Weights of a small GPT-style language model, trained from scratch on English Wikipedia: RMSNorm before each block.
MLP neurons of a small language model. Each row is named by its layer, matrix (gate and up: input weights; down: output weights) and neuron, and shows model dimensions 176-239. Each number is 128 + 24 x the weight over its row's rms, rounded and kept within 0 to 255. A neuron's up and down rows have the sign that makes its largest values positive.
Before each neuron's rows, "fires after" lists the tokens most often just before its 100 highest values on Wikipedia text that the model never trained on. A number after a token or word is its count.

fires after: " |" 48, "\n" 23, "-" 4
L2.gate1960 [ 95  91 129 140 142 149 146 119  98 174 148 120 176 122  90 114 163 107 124  93 102 140 130 153 101 167 131 138 151 134 100 128 126 143  97  93 135 111  70 138 137 162 157 109 145 129 137 113 133 128  90 120 117 136  91 120 134 201 121 124 138  82 171 132]
L2.up1960 [116  96  62 120 169 156  90 123 120  99 113 114  87 129 156  82 147 136 137 155 126 147 162 143 168 160 142 123 161 135 124 153 102 175 115 114 116 135 116 154 166 109 119 151 137 140 185 113 128 150 154  70 121  88 143 160 153 149 148 137  92  98  94  80]
L2.down1960 [197 143 183 103 150 107 118 114 128 122 119 102 113  93 116 112 162 123 173 139  99 135 167 135  86 131  84 104 131 124 134 122 121  98 125 123 132 122 104 140 136 117 105 125 145 182 125 118 114 149 147 144  92 104  82 163 120 127 107 172 133 113 156 140]

fires after: " the" 81, "The" 7, " The" 6
L3.gate7 [115 143 136 101 130 114 116 144 149 105 104 165 112 134 118 125 127 213  78  93 131 111 118 112 161 112 114 124 128 120 119 155 117 100 127 115 176 107  82 132 116 149  99 129 158 121 151 160 124 106 109 126  85 134 117 127 137 132 128 135 149 103 148 132]
L3.up7 [147 120  81  98 117 124  71 153 117 162 125  91 160 123  91 132 114  92 109 106 142 124 104 156  85 149 127 106  89 122  85 109  93 122 123 142 116 142 111 136 155 136 137 146 111 173 151 115 132 141 108 110 128 123 133 122 112 131 127 138 113 115 142 135]
L3.down7 [111 113 139 135  96 118 134 179  98 124 126 104 131 104 128 106 142 142 123  85 129 101  66 120 169 130 123  63 112 147 116 135 111 143 124 145 142 106 151 133 112 109 136 116 125 150 124 112 162 130 118 138 170 155 149 133 157 145  91  70 124 170 103 141]

fires after: "," 19, " in" 17, " of" 14, " the" 12, " |" 6, " and" 4
L2.gate698 [ 97  79  81 114 146 152 125 134 179 138 125  83 126 138 153 131 140 118 112 168  84 135 105 136  76 147 115 138 132 160 118 138 121 129 141 143 164 113 119 168 113 142 106 127 150 130 123 123 146 117 119 130 130 174 127 111 114  89 172 137  96 101 128 154]
L2.up698 [ 74 133 129 106 119 145 147 125 100 104 155 136 132  79 118 142 118 138  90 134 135 139  92 158 132 154 157 163 106 149 129 112 135 130 113 155 160 163 117 183 154 143 104 100 171 127 151 154 140  54 163  87 140 158 151  60 154 134 136 109 115 119 119 111]
L2.down698 [ 99 114  92 119 140 111 102 143 150 108 145 141 110 119 111 107 136 126 128 132 121 134 119 109 155 163 100  74 155 139 138  95 155 160 128 112 107 120 140 163 119 128 128 131 101 175  89 149 131  90 130 149 121 113 144 131 177 140 133  92 102 155 155 118]

fires after: " the" 21, " U" 16, " The" 8, " District" 8, " D" 7, "," 5
L3.gate1768 [149 144 165 143 137 101 144 168 192 131 117 152 154 152  95 146 155 153 137 138 169 160  85  86 131 167 144 168 136 115  93 123 137  94  99 140 116 136 123  85 149 146 130 148 116 131 133 158 155  86 107  97 133 139 147 145 116 135 144 142  90 160 151 106]
L3.up1768 [154 107  96 125 155 159  97 108 105 142 153 146 149 196 159 125 147 137 192 146  92 113 157 118 150 133 106 120 114 128 105 157 170 128  97 154 123 112 111 113 117 153 180 126 148 135 163 176 134 132 173 116 124 140 108  89 105 113 136 103 172 119 142 155]
L3.down1768 [122 110 114 120 119 119 103 158 133 104 110 112  70 136 170 146 148 154 115 146  95 156 110 113 144 116 111 162 121 102  97 132 121 138 145 126 137 128 126  97 130 154 135  96  80 123 122 167 115  91 122 142 113 140 105 121 138 127 146 150 151 117  88 114]

fires after: " a" 15, " was" 13, " are" 13, " is" 11, " were" 6
L3.gate948 [103 103 140 136  87 108 181 133 139  95 130 139 173 134  92 122 138 144  98 142 132 138 127 128 121 114 110 119 172 199 123 176 131 154 123 144 129 144 174 112 119 134  87 160  98 145 120 107 136  94 133 104 119 139  85 132 116 152 146 109  79 128  91 111]
L3.up948 [ 78 125 132 140 100 111 129 163 161 146 147 101 132 170 141 148 133 126  98 145 123 116 113 122 134 165 130 126  90 138 107 114 159 119 102 139 140 122 146 131 146 130 130 147 139 142 122 115 144 145 143 117 146 100 147 143 142 110 189 170 116  98 168  95]
L3.down948 [ 98  84 130 113 115 150 162 144 100 146 144  98  84 177 148 130 121 128 116 153 169 132 162 115  94 124 150 106  95 107 150 157 149 153 138 100 121 125  82 119 164 122  92 174 103 136 160 112 104 137 127 119 150 122 149 127 121 105 166 137  86  70 129 142]

fires after: " |" 42, " " 8, " (" 7, "\n" 7, "," 5, " in" 5
L2.gate672 [138 138  89 168 147 127 112 106 142 120 159 134 104  88 150  99 107 142 143 179 179 126  86 140 129 117 105 140 160 104 137 134 155 142  67  86 147 125 119  98 126 169 111 127 133 141 127 138 134 116 118 130 150 153  74 133 148 112 208 112 118 119 135 110]
L2.up672 [161 144 153  98 115 138  84 138 148 145 136 139  79 149 118 148 140 114 128 134 124  98 133 107 118 133  90 107 109 105  76 110 158 109 150 124 108 125  97 176 123 114 107 149 150  93 153 144 136 152 130 127 168 140 121 151 112 143 128 112 132 115 133 130]
L2.down672 [ 84 110 130 126 164 131 102 139 123 133 165 121  87 163 134 133 107 109 177 121 113 176 159 175 125 100 112 151 128  72 117  94 160 141 138 157 166 122 148 127 178 135  95  96 148 155 148 132 147 125 181 157 115 111 110 123 135 152 137  79 117 123 152  89]

fires after: "\n" 30, "-" 19, " Sax" 4
L2.gate66 [138  88 115 116 131 148 140 109 114 116 144 134 157 137  97 135 169 164 163 146 113 185 116 108  84 120 113 128 138 113 116 159 154 129 107 131  86 143 146 150 124 142 116 167 113  96 116 118 143 108 103 100 174 139 118 100 151 162 130 148 148 130 147 118]
L2.up66 [159 161 112  83 125 146 110 153 127 154  91 138 122 116 133 108 124  93 103 108  95 179 141 137  92 133 135 149 143 147 139 157 180 120 184 113 138 131 152 128 130 143 135 126 120 139  79 135 134 100 138  84 151 153 145 130  84 101 130 149 139 129 125  91]
L2.down66 [169  85 137 131 189  95 166 151 134  76 148 148 148 135 122 100 131 155 154 123  93 141 111 141 104 109 147 104 157 125 133  84 152 117 164 152 142 157 121 121 132 105 139 144 131 151 167  84 128 111  95 156 125 151 126 143 116  45 128 124 104 116 132 162]

fires after: " of" 35, " in" 10, "'" 4, " \"" 4, " (" 4
L3.gate2169 [155 144 147 148 166  95 126 121 138 142 175 114 175 120 141 147 107 163 107 164  99 124 134 152 142 143 144 109 113  99 123 122 128 118 129 132 138 108  96 160 164 134 167 150 103 131 157 136 136 160 129 127 118 147 118 144 125 115 133 123 110 135 136 128]
L3.up2169 [181 144 112 131 175 128 119 108 137  94 113 125 110 132 137 102 127 114 127 137 123 103  95 155 108 121 143 127 100 104 140 124  93 164 106 164 115 100 141 137 136 137 140 174 138 115 137 116  79  72 129 148 139 134 145 143 126 121 134 142 154 162 128 122]
L3.down2169 [ 94 156 123 149 150 147 133 107 140 103 166 131 142 140 120 125 101 118 170 151 124 100 125 129 138 103 128  99 169 119  95 138 137 133 119 134 118 113 130 107 168 110 154 169 185 108 123 142 111 152 134 136 112 103 137 139 114 131 121 123 117 145 123 124]

fires after: " the" 36, " The" 23, "The" 16, "s" 4
L3.gate1389 [109  92 119 108 135 113 112 162 133 127 148 114 170 137 128 110 157 151 114 143 146 152  92 135 155 164 106 114  97 136 117 106 112 116 106 109 151 121 108  92 109 152  59 115 105 141 133 152 113 121  85 123 123 149  86 134 159  99 132 128 110 165 111 172]
L3.up1389 [139 110 150 105 108  92 138  86 166 106 162 120 164  89 133 135 170 128 168 152 112 105 143 120  92 148 156 126 136 119 132 172 118 152 118 170 102 133  86 144 156 143 115 159 113 105 162  96 128 178 136  74 166 170 103 107 135 111 136 141 112 106 136 146]
L3.down1389 [102 117 109 132 124  98 138 169 130 124 113 105 164 111 124 140 105 119 140 124 114 125  85 141 117 124 108 153 145  91 132 159 125 169 100 147 122 148  94 147 121 127  94 137 110 122 153 153 136 150 129 125 183 153 125  92 145 123 117 132  97 178 130 144]

fires after: " was" 56, " is" 10, " were" 9, " been" 5
L3.gate689 [140  94 169 123 116  95 137 133 168 132 115 147 196 117 112 153 170 158 131 125 131  92 119 117  78 101 149 135 123 135 108 167  88 141 130 119 127 136 164 135 137 119 122 151 202 146 132 119 133 131 118 124 122  74 132 121 148 125 105 114  81 110 146 136]
L3.up689 [126  91 135 109 139 111 124 141 142 122 108 144 115 150 124 130 105 146 123 143 107 116 150 111 125 143 107 145 101 152 127 157 148 103 144  97 128 168 120 162 101  77  96 147 115 144 130 140 136  95 126 143 153 121 103 137 148 130 142 137 154 133 105 138]
L3.down689 [161  98 144  85 127 108 124 180 132  89 145 138 152 150 158 146 125 141 112 138 147 147 107  88 140 100 119 152 142 150 131 123 126 123 164 131 146 107 124 113 138 158 144 115 203 128 128 147 159 115 110 152 144  75 192 116 121 104 164 124  95 153  97 145]

fires after: "\n" 41, "." 25
L3.gate435 [131 154  82 127 138 122 106 174 177 140 126 172  99 127 152 113 128 120 110 128 129 131 107 129  61 119 109 159 139 143 126 145 111 113 106  82 151 143 121 105 140 139 144 149 132 127 132 103 111  83 125  85 186 150  98 137 135 158 125 133 117 119 155 107]
L3.up435 [125 108 110 128 159 115 112 125  77 122 129 127 124 139  93 157 157  75 122 112 131 128 147 137 144 136 157 105 148 116 177 119 114 143 131 144 108 126 135 146 115 129 169 124 128 112 104  88 109  97 109 176 173 163 189 109 134  83 159 124 101 172 126 161]
L3.down435 [132 133 140 119 109 117 119 127 130 169 179 140 108  99 139 136 145  74 130 173 101 142  86 142 150 125 107 164  83  99 111 109 122 100 148 116 113 163 142 132 135 130 135 135 141 124 122 132 132 107 134  89 161 163 113 129 150 144 161 141  81 154 106 141]

fires after: " the" 51, " a" 4, " Gu" 4
L3.gate994 [111 138 176 115 120 166 131 106 102 118 156 107 122 164 159 113 154  89 112 101 150 102  93 131 165 158 129 126 135 142 133 178  98 127 116 139 145 123 112 123  70 193 147 129 164 133 131 112 144 125 146 133 126 123 151  58 128 105 142 117 121 101 132 152]
L3.up994 [115 109 133 160 123 111 166 118 156 101 125 139  94 157 131 119 168 123 157 127 126 130  96 146 129 120 139 118  81 118 124 120 167 149  98 115 175 105  74 126 145 181 146 167 105 150 127 135 160 132 121 120 126 100 101 158 140 101 123 169 140 106 112 138]
L3.down994 [143  87 140 186 179 154  67 130 164 132 154 101  92 149 109 102 174 126 137 152 110 147 145 119 128 120 123 149 119 131  95 105 138 151 155 129 152 143 105 152 101 113  74 126  95 141 159 121 124 126 146 143 131 109 130 137 125 106 136 131 135  95 113 129]

fires after: " the" 35, "'" 10, " in" 7, " and" 4, " =" 4
L2.gate425 [118 143 111 124 148 145 139  85 130 138 138 138 149 112 162 157 106 138 139 180 128 137 173 123 116 123 162 138 125 134 152 164 125 108 157 131 143 180 105 114 133 105 149 129  73 159 112 152 113 122 170  98 146 167  89  82 117 116 141 129  98 104 120 100]
L2.up425 [124 121 191 167 118 186 161 118 144 124  91 171 131 127 171 102 179 109 152 136 104 121 137 145 149 136 123 136 128  96 117 135 104 103 121 152 101 128 126 125 175 128 127 148 149  97 136 137 160  96 109 123 124 128 126  92 103 139 128 131 126 110 104 141]
L2.down425 [ 99 119 113 145 102 123 127 115  98 135 134 141 149 143  80 159 101 149 173 184 116 171 109 103 141 144 132 156 188 118 160 136 121 111 145 152 160 148 135 169 127 128 139 122 112 133 120 155 155 131 165 124 119 170  97  93 134 154 143 137 120 137 156 134]

fires after: " the" 25, " on" 15, " of" 13, " at" 6, " from" 5, " in" 5
L3.gate2229 [122 107 168 142 101 149 142 136  92  65 110 126 149 134 155 129 164 118 133 139 115 133 130 120  97 150 163 137 135 130 113 152 117  98 179 181 160 132 163 117 125 143 171 174 124  99 147 131 108 123 118 143  85 116 108 126 152 120  95 126 139 121 143  89]
L3.up2229 [109 186 151  84 135 164  92 155 132  74 130 121 143 130 169 132 120 152 138 113 131 111 126 136 110 102 149 101  97 111 133 102 118 106  85 149  99 154 109 107 102 148 154 122 103 103 183 167  83 106 128 189  81 152 131 132  81 104 128 112 160 124 167 107]
L3.down2229 [139 104 137 117 147 160 135 113 132 142 135 155 135 160 115  87 123  93 142 160 125 150 174 117 105 136 153 107 133 109  99 117  97 142 108 127 111 161 136 100  96 118 128 151 132  94 123 124 116 117  86 125 119 119 130 132 105 157 106 135 177  93 117 108]

fires after: "," 49, " the" 22, " (" 8, " The" 5
L3.gate2303 [105 148 175 105 108  79 116 102 107  90 120 146 104 115 143 149 128 118  98 128 120  73 123 150 156 141  94 117 133 131 104 121  94 115 124 166 122 130 140 171 130 142 129 128 100 135 167 110 158 122 116 115 136 129 132 117 120  79 118 131 135 148 148 147]
L3.up2303 [113 142 113 105 117 141 104  77 146 141 178 124 164 121 121 127 121  80  89 119 162 142 174 135 143 179 105 114 160 141 120 109 147 134 125 117 171 117  74 130 107 132 138  83 139  81 158 106 147 139 135 147 133 152 110  90 110 123 141 119 173 111 131 141]
L3.down2303 [110 112 135 131 112 138 135 149 119  95 158 190 129 115 172 136 121 160 124 113 119 141 142 149 109 116 172 176  80 132 150 116 126 120 145 121 121 128 142  93 183 108 151 128 160 171 113 137 114 131 138 141 137 111  93 135 147 121 163 112 109 131 131 121]

fires after: " the" 42, "," 8, " of" 7, "The" 6, " The" 5, " at" 4
L3.gate2022 [ 73 137 148 112 108  75  93 121 131 111 139 126 109 158 138 104 147  96 160 130 115 140 147 142 108 181 128 127 152 146 109 100 110 145 129 121 169 125 138 145 133 179 115 132 143 143 102 150 170  82 122 140 124 191 168  68 106  82 150 118 166 139 144 179]
L3.up2022 [ 61 133 176 146 101 136  96 159 156 134  95 108 100 128  89 128 125 101 105 117 150 176 118 109 146 163 100 153 136 149 139 131 116 118 122  96 130 121  82 133 107 148 133 116  83 152 160  95  58  88 140 156 127 144 147  86 121 131  76 133 160 130 125 109]
L3.down2022 [119 123 190 136 151 119 126 125 148 102  96 139 122 139 133 168 139  86 114  94 145 135 115 107 158 150 145 127 118 159 161 154 154 141 145 121 106 114 136 134 102 144 138 144 115 140 132 139  95 113 124 128 162  90 207  79  90 112 129 106 133  93 125 149]

fires after: " as" 19, " the" 16, "-" 8, " Preced" 8, " a" 4, "," 4
L3.gate1710 [154 121 127 141 163 103 100 173 159  97 124 134 195 110 142 124  82 136 118 147 156 139 147 140 110 138 152 139  95 113 130 102  91 153 159 129  97  87 118 165 114 100 126 176 135 162 107 114  91 137 157 112 131 115  82 168 126 104 106 136  77 147 114 140]
L3.up1710 [124 101 116 124 113 125 136 113 129 129 154 141 123 117 104 138 131 140 141 135 136 165 121 112 114 107 133 108 109 141 134 146 122 127 140  70 113 167 154 142 165 129 137 119 170 110 130 148 157 124 128 114 107 113 122 113 117 149 130 123 106 121 129 144]
L3.down1710 [137 112 126 127 101 124 112 177 116 164 155 130 163 147 145 132 121 111 138 115 127 117 150 149 192  94 112 161 156 103 121 139 106 160 161 153 138 133 133 147 138  86 141  90 150 155 168 117 163 139 102 115 122 121 130 104 140 149  93 128  86 166 137 133]

fires after: " the" 60, " The" 7, "the" 4, "The" 4, " a" 4
L3.gate1390 [144 137 153 101 110 119 124 177 127 129 140 133 133 126 145 123 112 166  74 134 119 159 105  93 106 128 139 121 129 124  96 105 129  96 101  90 118 154 115 170 141 215 103 136 110 107 152 158 131 112 113 108 121 141 123 117 137 121 122 105 125 161 106 151]
L3.up1390 [146 136  99 148 172  81  70 115 128 152 165 152 159 201 114 133 124 146 135 115  98 120 137 137 149 137  94 116  91 116 127 122 136 135 126 144  86 164 146 107 121  96 145 133 112  98 135 129 141 164 120 144 110 129 101 137 162 109  75 119 123 122 131 170]
L3.down1390 [140 117 135 133 143  91 127 148  80 171 172 153 124 130  87 119 132 102 133 111 131 160 138  95 174 150 162 193 129 173 150 106 128 129 128 154 125 124 148 127  91  87 104 153  50 102 136 144 126 161 107 113 159 119 121 131 170 162  90 135 114 117 148 155]

fires after: " a" 26, " the" 16, " an" 6, " is" 4
L3.gate544 [132 145 152 114 105 141  91 150 156  82 136 128 166 130 121 113 160 141 129 192 138 140 108  80 112  79 156 122 108 109  93 133 147 106 162 121 109 130 180 139 144 136  81 161 163 120 145 163 118 149 154 106 179 149 145 140 124 137 120 150 136 130 107 131]
L3.up544 [137 104 161 120 112 133  97 118 119 153 109 110 195 149 131 152 147 131 108 134 116 119 164 132 134 103  55 132 152 161 104 140 107 125 179  99 160 183 167 167 137 143  89 114 116 114  91 184 121 128 130 167 105  76 157 143 150 100 116 109 137 105  81 133]
L3.down544 [157 124 155 128 102 109 109 118 140 128 175 126 160 109 126 126 150 135  92 182 137 143 129  98 137 108  96 159 194 118 160 134 117  91 149 146 125  93 142 112 149 135 109 147 115  97 142 141 139 106 115 145 122 129 151 148 134 117 118 130 111 119 131 156]

fires after: "'" 29, "." 23, " " 10, "\n" 5
L2.gate1443 [137 169 147 143 137 107 151 151 149 165 143 154 148 155 128 137 166 104 153  82 104 112 135 136 127 109 143 121 124 101 135 154 126  98  91 118 154 144 116  79 131 144  94 165 125 148 143  98 155  86 148 110 172 169 105  98 154 117 138 135  93 114 176 114]
L2.up1443 [134 122 152 123 116 137 102 108 173  87 157 107  88 154 123 152 157 143 125 100  74  94 123 127 104 135 115 107 144 110 187 133 136 126 116 127 137 116 131 134 103 148 112 128 111 131 145 149 154  88  85 144 177 156 135 127 125  91 114 150 106 133 158  99]
L2.down1443 [167 143 130 134 157 105 143 116 120 134 146 117 138 151 146 111 136  86 178 114 123 116 106 104 141 119 135 103 122  77 146 110 119 135 127 123 126 133 133 157  91 140 110 155 122 129 195 113 120 123 125 127 130 143  98 161 132 110 129 128 118 108 148 149]

fires after: " (" 52, " was" 22, " were" 6
L3.gate2040 [ 98 156 120 101 117 101 104 118 137 114 144  88 141 121 158 121 139 112 136 122  95 112 119 164 108 133  84 162 130 113 157 115 127 117 150 133 107 118 159 140 153 113 130  95 137 137 111 104 112  90 122  79 139 158 149 139 123 124 121 139 148 113 148 125]
L3.up2040 [156 122 143 109 166 127 113  72 118 114 139 107 136 200 106 138 116 107 107 143 113 152 120 167 140 114 140 116 128 150 124 124 154 125 119 142 106 129 141 119 126 121 123 161 132 151 147 143 116 127 155 129 137 156 115  70 116 116 114  99 133 138  99 128]
L3.down2040 [114 106 139 165  98 121 102 116 130 125 157 129 137  69 154 121 140 137 173 124 119 131 161 110 117 118  93 161 123 136 151 157 126 117 144 154 102 142 153 118 125  84 105  90 149 104 148 122 122 113 130 110  83  96 135 111  74 127 111 124 115 158 152 187]

fires after: "," 33, " known" 9, "\n" 9, " Preced" 8
L3.gate744 [128 125 126 164  85 118  79 126 167  94 107 140 137 159 105 130  86 128 129 119 161 146 104 137 102 112 126 155 153 103 133 105  92 151 115 144 133 103 142 106 151 102 137 112 139 107 149  94 110 150  92 113 141  97 114 129 111 130 125 115 147 138 149 101]
L3.up744 [102 161 129 148  95 128 108 125 147 100 151 137 103 167 114 118 166 114 129 109 176 102 150 156 102  83  94 127 108 111 107  99 147 154 133 127  96 142 109  98 134 138  92 122 183 123  94 127 150 137 103 122 126 142 151 101 114 119 118  93 153 178 128 129]
L3.down744 [104  64 112 110  99 144 149 162 156 177 156 117 100 150 118 123 147 178 130 144  69 152 149 131 123 132 115 154  97 116 134 137 152 148 122  98 121 135 161  91 163 131 126 131 144 140 124 159 172 186 139 127 135  73 138 131 153 160 111  83 157 138 116 156]

fires after: " was" 21, " a" 14, "Early" 7, " is" 5, " •" 4
L3.gate188 [115  92 100 168 111  86 111 125 128 160 180 189 128  88 123 108 146 110 115 163 139 153 123  88  81 102 127 150 107 115  91 166  72 108 114 110 155 116 122 111 155 135 133 121 162 141 132  73 124 145 149 108 137 137 102 177 132 165  92 153 142 171 163 126]
L3.up188 [126 115 157 140 133 102  90 160 160 110 128 142  87 128  97 148 102 190 118 155 138 130  78 130 126 127 187 126 141  96 103 112 126 100 155 105 136 121 126 126 154 109 134 108 142 152 134 137 161 142 135  96 141  74 129 169 130 165  90 136 150 100 175 124]
L3.down188 [105 130 135 149 121 128 141 130 142  94 128 109 123 117 106 127 110 146 109 119 115 129 148 143 190 108 172 133 111 176 120 138 151 115 133 142 117 125 128 131 141 109 146  88 106 131 130 147 142 113  86 115 127 105 105 124 131  93 110  82 120  91 129 110]

fires after: " in" 20, " of" 15, " with" 6, " to" 5, " for" 5, "," 4
L3.gate610 [137 152 134 123 143 144  77 103 158 140 118 110 138 144 121 108 133 114 142 126 111 128 126 112 125 103 142 144 128  88 116 119 121 121 174 135 150 145 143 131 194 140 121 145 151 148 163 143 124 127 118 107 120  99 136 132 100 126 158  87 135 109 173  70]
L3.up610 [112 117 161  97 119 171 140 115 150 119 144 112 132 141 136 146 109 140 127 158  92 125 146 173  98 105 175 135 134 154 150 133  99 108 131 145 134 149 135 129 105  86 180 140 126 120 106 122 111 116 145  80 160 118 175 111 101 111 142 157 154 127 126 111]
L3.down610 [104 162 144 109 127 113 160 119 147 142 132 114 134 112 137 108 122 139 148 209 125 115 185 120 124 138 157 172 154  98 174 118 125 134 151 103 132 148 148 162 178 148 137 115 114 144 138 155 101 119 120  98 122 105 129 142  97 171 173 164 131 131 121 102]

fires after: " was" 14, " is" 11, " be" 10, " were" 9, " are" 8, "," 7
L3.gate507 [128 106 148 134  92  97 118 132 100 103 146 165 127  89 147 166 137 175 140 107 150 123 127 122 121 128 167 143 134 167  73 159  86 147 116 163 163 148 140 117 119 109 127 148 140 129 132 128 139 136 137 133 123 113 123 151 135 133  87 155 134 136 152 104]
L3.up507 [115 151 107 138 124 140 119  82  97 111 175 148 137 151 130 120 146 133  95 133 105 180 126 114 181 121 153 150 132 137 142 123 139 121 159 131 122 174 147 125 117 129 149 160 184 178 148 139 152 121 150 163 135 149 130 145 131 143 123 121 124 100 104 159]
L3.down507 [112 148 215 160 148  87 128  97 101 138 140  97 133 148 127 125 138  91 137 153 101 104 119 141 106 131 164 102  97 130 162 149 125 157 102 121 110  93 113 120 115 164 160 151 106 169 179 143 152 136 136 169 146 121 158 128  64 119 137 135 114 116 151 142]

fires after: "\n" 61, " for" 10, " v" 7, " to" 4
L2.gate388 [ 94  81 161 125 164 126 154 135 138 128 106 150 180 122 169 116 168 132 130 139 110 108 127 125 117 176 137 100 128 126 133 117 145 154 113 113 119 100  98 121 156 149 145 165 141 163 107  89 142 124 135 168 157 142 139 121 114 117 131 122 138 152 174  94]
L2.up388 [123 121 125 168 159 117 152 106 101 137  86 112 116 162 132  81 105 141 150 124 111 100 128 123 147 129 137 151 164 107 123 152 103 166 141 104 130 126 124 139 123 108 142 135  82  98 130 130 147  85 144 147 170 129 135  94 101 142 123 130 126 130 134 122]
L2.down388 [143 129 119 112 146  93 168 103 190 155 129 127 123 152 141 134 132 119 143 167 140 134 161 142 117 116 131 104 129 115 141 138 142 129 136 111 143 119 101  88 148 131 146 132 111 130 144  98 145 127 129 158 171 119 134 151 146  85 143 121 142 129 120 117]

fires after: " is" 25, " in" 23, " as" 19, " was" 11, " at" 5, " been" 5
L3.gate2203 [ 94  74 131 153 117 110 141 142 152 106 113 130 147  94 125 137 161 171 174 140 121 177  80 107 147 110 115 131 149 110  97 146 118 127 124 116 122 101 136 108 111 134 108 140 115 118 139 152 108 140 153 138 143 120 106 155 127 113  88 130 138 148 143 130]
L3.up2203 [118 127 123 148 146 129  83 121 127 160 131  88 121 116 176 167  89 156 140  79  95  86 136 162  93 117 128 114 122 140 113 114 133 130 114 128  98 161 142 109 159 143 175 150 162 136 150 101 105 141 149 151 133 123 161 106 115 118 105 143 156 129 106 108]
L3.down2203 [124 114 128 146 147 152 105  75 121 102 122 125 105 140 131 135 129 103 125 119 127  91 157 154 102  92 139 100 138 101 180 146 115 130 125 115 105 126 118 123 137 125 146 169 100 107 116  80 104 149 128 114 140 161 107  98  92  76 138  91 126 104 124 142]

fires after: "." 48, "," 13, "\n" 9, " The" 4
L3.gate1607 [116  93 120 126 127 186  98 186 147 169 122 150 154 134 105 125  87 123 150 161 150 187 137 124 137 138 111 149 155 168 126 152 117 116 107 123 145  93 122  92 127 150 110 150 112 106 123  87 135 129 108 108 151 145 117 151  92 163 140 154 105 153 128 145]
L3.up1607 [131 105 188 117 153 121 116 103 140 134 152 153 118 120  93 150 116 112 118 151  84 109 150 104 125 137 151 118  63 146 131 160 139 131 101 134 112 143 141 140 158 153 125  69 105 135 137 143 124 139 106 159 127 110 129 115 126 144 123 165 119 110 111  75]
L3.down1607 [153 152 149 125 153 140 102 127 107 139 121 110 118 123  97 125 144 115 128 136 102 133 148 112 114 113 118  72 107 132 136 119 131 112 147 151 162 126 119 109 166 180 117 128 111 175 144 148 121  99 183 133 128 124 131 140 115 112 140 109 144 117  89 171]

fires after: "|" 35, "-" 17, " |" 13, " the" 12, "\n" 4, " •" 4
L3.gate336 [139 162 134 104 118  93 121 113 149 155 148 156 191 111 127  91  61 165 180 138  83 168 111 142 145 149 100 130  97 149 129 152 125 149  79  98 121 105  95 164 164 154 170 141 161 121 123 135 164  92  99 111 151 125 131 143  93 105 144 144 120 145 117 116]
L3.up336 [133 101 140 125 109  98 109  95 150 143  86 152 125 165 138 143 119 128 129 136  89 138 131 146 150 150  72 140 154 119 132 141 110 149 118 106  80  94 117 154 151 132 117 136  91 156 157  63 162 156 168 159 109 105 172 121 139 102 132 117 114  93 127 117]
L3.down336 [148 114 124 148  95 121 137 123 144  95 104 102 166 155 115 150 149 132 121 167 109 108 119 110 112 104 150 116 138 122 117 131 119 101 165 125 126 125 137 170 119 163  97 145 137 147 165  97 129 140 123 152 155 126 113 140  92 133 120 126 118 108 114 127]

fires after: ")" 59, " Order" 4, " |" 4
L3.gate1595 [135  89  82 154 124  93 101 107 124 125  73 130 140 104 114 102  92 122 134 118  97 140 111 108 108 123 119 129 135 113  95 140 161 114  93 125 118  79 137 124 142 134 133 187 137 133 151 120 100 117 109 106 146 175 117 114 162 176 127 130 127 108 124  95]
L3.up1595 [109 122 151 122 141  95 117 124 152 109 141 112 115 120  76 147 133 121 105 131 117 171 112 150 113  76 139 109  96 131 146 107 156 127 172 125  80 140 139 127 135 123 133 161 139 176  83 128 163 161 157 134 140 189 108 156 133 158 127 129 153  89 153 134]
L3.down1595 [118 136 145 120  96 127 127 124 132 145 102 135 120 142 131 156 124  94 140 138 151 134 124 154 107 103 128 130 128 130 152 117 123 131 140 108 137 101 122 130 149 167 147 145 144 175 103 124 110 113 114 141 136 182 115 134 131 128 113 133 101 116 136 170]

fires after: "," 29, " the" 17, " of" 10, " |" 8, " South" 5, " in" 5
L2.gate2240 [103 127 108 121 110 171  88 135 108 117 140 152 129 107 139 116 116 106 159 181 128  96 105 143 145 107 108 138 123 131 112  80 134 123 115 149 109 105 148 183 151 143 111  85 139 120 162 136 134 133 182 141 138 123 134 123 140 127 162 137  87 134 142 105]
L2.up2240 [107 121 120  98 145 167 168 173 160 127  68 127 167 102 137 125 120  97 137 168 118 146 111 113  92 121 133 115 133 138  83 144 122  91 104 115 194 135 126 135 155 106  97 177 154 162 148 136 138 116 186  78 129 132 131 119 101 103 147 129 130 101 147  93]
L2.down2240 [115 142  94 105 134 143 121 132  65 100 146 120 114 147 116 125 126 132 167 108 120 110 121 142 182 127 130 117 126 141 123  66 114 132 149 132 104 125 144 154 107  96 144  91 137 111 147 133 126 109 137 161  82 117 107 139 154 149 143 121 105 129 113 111]

fires after: ")" 54, " a" 4
L3.gate395 [136  99 183 146 120 122 157 111 138 132 126  97 167 106 112 124 155 121  91 101 116 144 114 107 121 109 118 101 122 172  95 144 115 133 170 152 130  56 139 149  97 191 144 124 123 134 109 158 104 140  98 140 165 126 131  99 129 176 110 110 121 134  96 141]
L3.up395 [130  84 125 110 127 147 165 120 127 131 188 145  85 149 140 123 115 134  95 110 170 176 114 129 106 127 140 145 151 116 166 113 156 135 106 112  73 132 163  87 147 176 131 161 113 170 124  97 173 185  80 132 120 170 135 143 105 135 159 131 146 104 146 125]
L3.down395 [ 97 157 119 125 107 142  93 163 126 162 173 145  96 141 175 137 149 133  89 112 166 118 124  97 159 154 111 173 141 103 142 119 134 127 129 134 127 139 150 117 178 140 119 143  86 184 184 134 156 181 133 122 122 141 122 103  98 104 122 131 168 161 128 152]